Part of a small language model's weights: rotary positions.
MLP neurons of a small language model. Each row is named by its layer, matrix (up: input weights; down: output weights) and neuron, and shows model dimensions 304-367. Each number is 50 + 10 x the weight over its row's rms, rounded and kept within 0 to 99.
After each neuron's rows, "fires before" lists the tokens most often just after its 100 highest values on Wikipedia text that the model never trained on; "fires in" lists the words (lower case) most often at its 100 highest values on Wikipedia text that the model never trained on.

L2.up1891:74 33 49 48 60 47 64 39 51 52 56 38 49 44 45 49 45 61 39 68 56 59 68 40 47 60 46 49 42 32 50 46 48 45 53 45 50 37 45 50 47 50 53 60 45 46 39 48 54 38 43 59 59 46 46 50 37 45 46 49 54 37 48 44
L2.down1891:65 40 50 64 52 39 48 38 64 65 46 56 50 48 43 23 42 34 53 34 44 52 54 54 48 52 48 49 35 42 60 27 67 66 59 41 50 51 55 45 38 43 46 37 44 53 63 62 55 43 38 56 52 43 38 35 48 63 32 42 42 59 50 58
fires before: "; ", "| ", ".", "–"
fires in: "14", "13", "18", "17", "15", "7"

L2.up1243:59 43 40 56 48 55 40 52 54 60 57 49 41 48 63 49 59 42 42 51 78 49 58 61 68 64 56 61 42 52 53 53 59 57 47 48 59 40 47 46 48 44 36 69 39 65 30 46 47 55 50 56 48 44 42 45 45 62 61 42 55 44 36 51
L2.down1243:58 60 43 49 48 37 45 40 40 49 49 45 45 43 51 45 27 59 40 54 48 50 39 25 45 35 51 43 47 63 40 52 82 29 38 55 67 28 44 43 41 62 48 68 52 83 57 56 45 57 60 46 59 57 57 46 44 75 52 68 65 51 37 56
fires before: "| ", "in ", "a ", "on ", "|"
fires in: "candidate", "released", "episodes", "signed", "score"

L2.up944:53 24 45 30 61 56 52 48 63 40 52 35 45 51 64 50 55 58 46 50 53 58 46 70 43 60 51 44 71 65 40 46 54 34 34 45 44 52 61 34 41 39 49 60 26 52 33 60 59 51 39 51 48 30 57 68 47 42 50 44 50 53 50 58
L2.down944:55 57 49 51 50 42 40 54 52 56 51 34 36 43 50 53 45 51 43 65 57 61 60 48 50 40 35 30 39 49 50 35 28 59 63 42 56 48 71 34 65 48 56 57 51 34 40 58 55 45 48 60 48 60 39 56 59 59 29 49 75 46 54 56
fires before: "| ", "a "
fires in: "2", "is", "6", "3", "9", "4"

L2.up462:69 30 49 47 60 46 57 58 56 32 58 42 51 52 42 56 63 33 60 68 30 54 54 41 35 46 52 43 55 47 46 51 47 54 53 61 40 55 51 52 30 49 43 43 64 52 40 52 49 52 50 51 62 51 42 49 41 52 63 39 46 36 41 65
L2.down462:62 32 78 69 49 65 37 49 68 49 51 40 48 56 50 42 45 43 61 41 42 45 37 52 55 52 33 50 40 36 51 46 55 51 63 69 54 40 44 50 45 52 58 37 41 49 48 51 43 50 50 43 44 67 52 37 52 57 57 33 48 48 42 51
fires before: "; ", "| ", ",", ".", "–"
fires in: "6", "5", "4", "2", "7", "8"

L2.up360:55 34 43 44 59 43 46 60 29 30 51 38 49 53 52 62 51 44 40 72 37 39 47 43 55 55 66 47 59 32 34 61 56 71 36 55 42 32 38 48 48 42 65 50 54 52 41 57 53 41 50 46 29 50 39 39 52 58 57 47 42 39 42 59
L2.down360:53 55 65 57 49 55 33 47 62 52 39 28 53 55 52 48 35 46 36 60 43 43 48 43 46 56 50 46 36 29 36 31 74 39 61 55 40 39 46 43 47 54 70 34 47 55 54 32 70 39 34 46 39 50 54 37 49 63 62 42 51 46 47 50
fires before: "| ", "|", "."
fires in: "3", "5", "4", "2"

L2.up549:47 46 60 40 59 34 64 57 54 37 54 38 53 54 51 52 44 57 41 46 40 60 49 59 36 42 57 51 68 53 50 45 49 48 35 55 48 58 55 61 55 58 46 63 42 55 40 65 62 51 37 35 50 46 39 58 61 47 60 78 48 54 53 61
L2.down549:50 55 65 69 48 50 51 39 58 64 52 51 46 60 47 34 46 45 50 38 54 47 41 44 46 44 48 59 46 62 43 50 59 59 64 41 58 47 72 42 43 57 50 37 45 64 54 48 50 52 49 43 67 63 26 51 49 41 47 43 40 47 54 67
fires before: ".", ",", "nd ", ":", "–"
fires in: "2", "2nd", "22", "3"

L2.up1737:57 44 53 69 69 69 44 56 48 68 52 39 44 57 38 47 40 50 54 49 62 50 56 55 52 53 61 44 60 44 54 62 52 40 49 46 53 48 53 44 38 39 44 51 56 40 43 64 38 42 45 33 91 63 49 57 46 56 57 46 51 62 60 36
L2.down1737:41 45 44 62 35 51 51 51 55 58 59 47 48 75 76 32 43 40 61 57 43 31 35 26 34 46 74 53 54 29 30 56 47 55 47 38 41 47 51 45 52 47 54 54 51 34 52 45 45 49 50 43 68 61 33 46 49 46 46 64 43 51 69 42
fires before: "| ", "; ", ",", ".", "the"
fires in: "6", "4", "8", "5", "7", "dorotheus"

L2.up1131:70 53 41 41 44 43 40 52 70 49 43 46 42 42 50 57 51 57 62 61 63 39 42 43 50 68 34 52 49 57 50 38 54 40 57 51 48 32 32 54 49 66 46 40 59 58 70 62 54 50 50 50 67 43 33 59 60 42 53 58 52 53 56 45
L2.down1131:58 43 46 38 52 66 49 41 63 71 53 55 54 50 53 24 45 45 39 46 55 40 41 56 52 49 31 41 57 40 48 52 54 70 45 31 46 54 60 53 39 57 38 28 57 50 73 36 47 63 47 58 56 57 48 59 32 46 54 39 53 53 50 44
fires before: "| ", "was ", ","
fires in: "0", "1", "party", "ground", "league"

L6.up1887:56 42 45 61 45 45 43 46 46 50 59 35 49 43 48 49 30 44 57 69 41 31 59 63 62 47 63 42 52 39 47 38 51 30 61 39 49 60 59 65 59 48 56 54 45 53 49 63 40 46 49 60 58 54 62 43 45 52 61 38 76 56 49 49
L6.down1887:41 77 64 54 48 63 30 64 44 50 42 40 46 36 57 26 55 70 44 50 47 47 36 59 55 44 44 41 52 40 24 30 75 73 52 43 35 44 47 53 46 64 48 53 76 53 64 43 45 44 38 45 55 54 59 47 55 52 33 62 46 56 42 51
fires before: "| ", ": ", "|"
fires in: "0", "born", "x", "high"

L2.up2078:53 39 57 38 54 35 39 52 55 53 63 42 47 43 50 53 48 60 53 52 44 49 49 36 44 33 34 56 48 41 44 54 46 47 40 45 40 42 53 56 39 73 58 51 51 60 52 59 72 45 62 54 45 44 55 51 48 49 56 52 52 56 38 54
L2.down2078:42 48 57 40 54 57 51 53 63 47 44 71 46 33 51 44 54 63 68 47 47 61 62 38 46 61 45 33 59 46 52 50 77 57 41 38 65 75 51 62 57 51 40 48 36 79 57 61 55 47 52 59 61 55 53 62 50 54 53 58 53 65 44 44
fires before: "| ", ": "
fires in: "1", "2", "6", "21", "9", "5"

L2.up287:40 67 42 50 51 53 49 73 59 55 50 43 43 57 57 43 30 51 49 61 52 39 44 50 58 54 52 55 61 46 45 49 64 34 66 51 38 62 58 39 42 38 53 46 32 55 54 51 50 57 36 45 54 44 49 51 47 51 55 53 22 51 40 52
L2.down287:47 45 47 55 45 48 47 69 37 55 50 51 60 69 45 48 71 51 47 55 52 57 69 64 59 56 34 46 36 35 60 45 59 53 51 47 60 60 39 43 78 53 59 42 69 75 33 48 48 43 56 52 56 54 54 56 49 47 51 44 25 67 62 55
fires before: "| ", "–", ". ", "; "
fires in: "3", "7", "and", "10"

L2.up1239:55 64 40 47 41 38 50 58 58 57 35 53 33 38 57 54 48 50 57 43 51 62 56 54 42 56 40 46 50 50 48 40 48 59 38 52 26 42 56 51 57 63 57 65 34 52 37 55 41 53 49 54 53 55 49 50 50 40 43 59 53 43 51 47
L2.down1239:38 30 41 47 36 68 19 57 58 57 38 60 49 52 42 31 45 53 55 23 49 53 65 57 40 59 46 61 55 42 72 55 91 44 52 43 55 56 65 59 62 50 42 59 53 80 31 46 62 40 51 33 50 52 49 70 56 50 56 58 59 51 40 51
fires before: "of ", "in ", "at ", "has "
fires in: "part", "place", "event", "section", "direction"

L2.up1357:65 36 45 47 61 58 42 54 58 31 55 63 56 50 48 51 65 20 60 51 61 41 71 48 52 66 55 48 51 35 50 58 50 44 47 53 41 61 33 48 50 70 48 50 59 59 49 56 76 41 38 68 56 55 58 42 55 42 49 65 50 50 58 61
L2.down1357:59 50 53 54 50 45 43 34 52 62 58 48 57 58 55 30 37 72 41 49 53 47 52 50 38 38 59 61 26 60 56 61 87 54 61 42 33 60 47 64 39 47 58 48 32 98 51 66 57 42 41 45 45 52 45 55 56 37 45 49 44 49 54 61
fires before: ".", "as ", "der"
fires in: "u", "such", "aldercrest"

L2.up2225:43 62 43 49 49 53 28 52 30 37 52 49 50 33 49 58 58 41 57 44 47 66 69 52 41 51 60 61 45 40 52 65 38 58 52 50 28 51 46 66 62 65 65 62 47 46 42 56 59 46 42 44 47 60 53 48 41 37 52 59 55 54 41 48
L2.down2225:58 54 41 51 57 64 51 52 38 59 61 59 55 51 64 38 32 48 50 33 54 51 51 72 46 48 38 63 46 61 70 45 50 45 47 44 44 41 66 47 58 51 57 45 35 54 40 74 31 43 52 41 51 70 64 52 53 54 64 57 51 26 60 43
fires before: "as ", "a ", "ops"
fires in: "such", "as", "so", "bishops", "served"

L2.up1816:61 51 62 48 46 46 45 60 60 66 48 39 47 24 49 44 46 39 55 57 57 42 56 40 51 66 49 61 61 41 57 45 64 35 27 56 45 38 52 40 46 46 61 56 49 58 41 38 57 51 49 54 59 42 35 49 47 57 51 33 55 41 55 66
L2.down1816:56 39 45 66 49 44 63 48 47 58 37 30 69 36 50 42 53 62 41 58 71 59 52 37 56 57 49 42 40 38 40 26 57 39 32 45 62 49 59 48 74 42 60 55 47 57 74 54 55 63 44 44 73 39 52 51 39 44 64 63 32 36 39 45
fires before: "| ", "; ", ")", ".", "ç", "–"
fires in: "0", "française"

L2.up2298:50 58 49 45 53 63 63 47 63 36 43 45 53 57 47 50 53 25 74 39 46 59 54 55 42 61 45 52 62 48 55 58 54 58 51 70 55 59 56 46 49 59 53 55 59 61 47 55 55 47 41 57 59 54 53 65 57 54 62 33 47 61 46 53
L2.down2298:46 46 58 51 33 50 55 26 66 49 50 52 57 66 49 29 50 36 66 33 61 45 44 42 54 46 48 51 50 34 51 60 61 58 55 63 49 71 53 56 34 39 44 48 43 51 68 55 43 37 37 35 42 51 63 56 56 45 43 39 51 62 48 53
fires before: ",", ".", "–"
fires in: "4", "1", "0", "2", "5", "6"

L2.up168:85 51 46 37 58 58 64 65 33 33 39 45 61 39 57 43 31 66 60 43 57 36 46 46 58 60 54 55 51 49 54 51 64 40 41 60 45 59 39 71 49 73 52 47 46 73 53 61 59 24 47 40 53 48 57 36 50 51 54 44 36 55 63 58
L2.down168:29 46 50 33 33 50 47 47 56 46 43 38 46 45 49 26 45 45 46 76 55 58 35 44 60 58 63 46 46 51 50 51 70 54 44 37 43 48 44 34 52 45 67 44 48 70 49 53 47 51 26 36 45 34 41 66 51 71 63 35 63 39 48 56
fires before: "| ", "|", "as ", "("
fires in: "0", "1", "such", "2nd", "4", "united"

L2.up1498:50 51 43 43 46 64 62 25 51 59 37 49 41 33 59 66 46 54 59 64 53 50 65 45 50 33 78 49 40 55 56 43 49 52 47 49 62 49 53 58 39 60 54 68 30 54 41 44 47 46 38 52 53 45 46 65 60 40 59 48 59 55 53 68
L2.down1498:60 54 51 48 32 44 66 34 49 65 70 43 38 41 60 43 66 55 58 65 36 42 35 38 44 67 71 52 53 54 47 49 72 45 57 41 61 56 48 45 61 53 45 50 56 52 33 42 48 60 46 68 48 66 56 50 59 41 53 47 56 58 61 42
fires before: "| ", "of ", "|"
fires in: "candidate", "member", "date", "year", "time", "professor"

L2.up686:68 42 51 51 53 48 59 53 53 54 44 54 48 39 50 52 61 51 49 55 54 43 65 50 70 52 38 54 60 60 53 47 50 65 73 72 55 44 49 65 41 47 55 46 63 53 50 63 47 48 47 56 71 47 50 59 42 40 61 58 34 58 46 58
L2.down686:54 39 40 42 36 57 59 51 57 52 50 58 57 41 48 41 52 62 50 47 55 46 44 41 66 56 39 52 46 47 61 34 64 48 50 59 47 44 61 53 39 65 53 35 59 64 46 51 51 56 41 45 50 54 50 55 51 33 46 58 41 50 47 50
fires before: "| ", ".", ")", "|", "; ", ","
fires in: "0", "1", "2"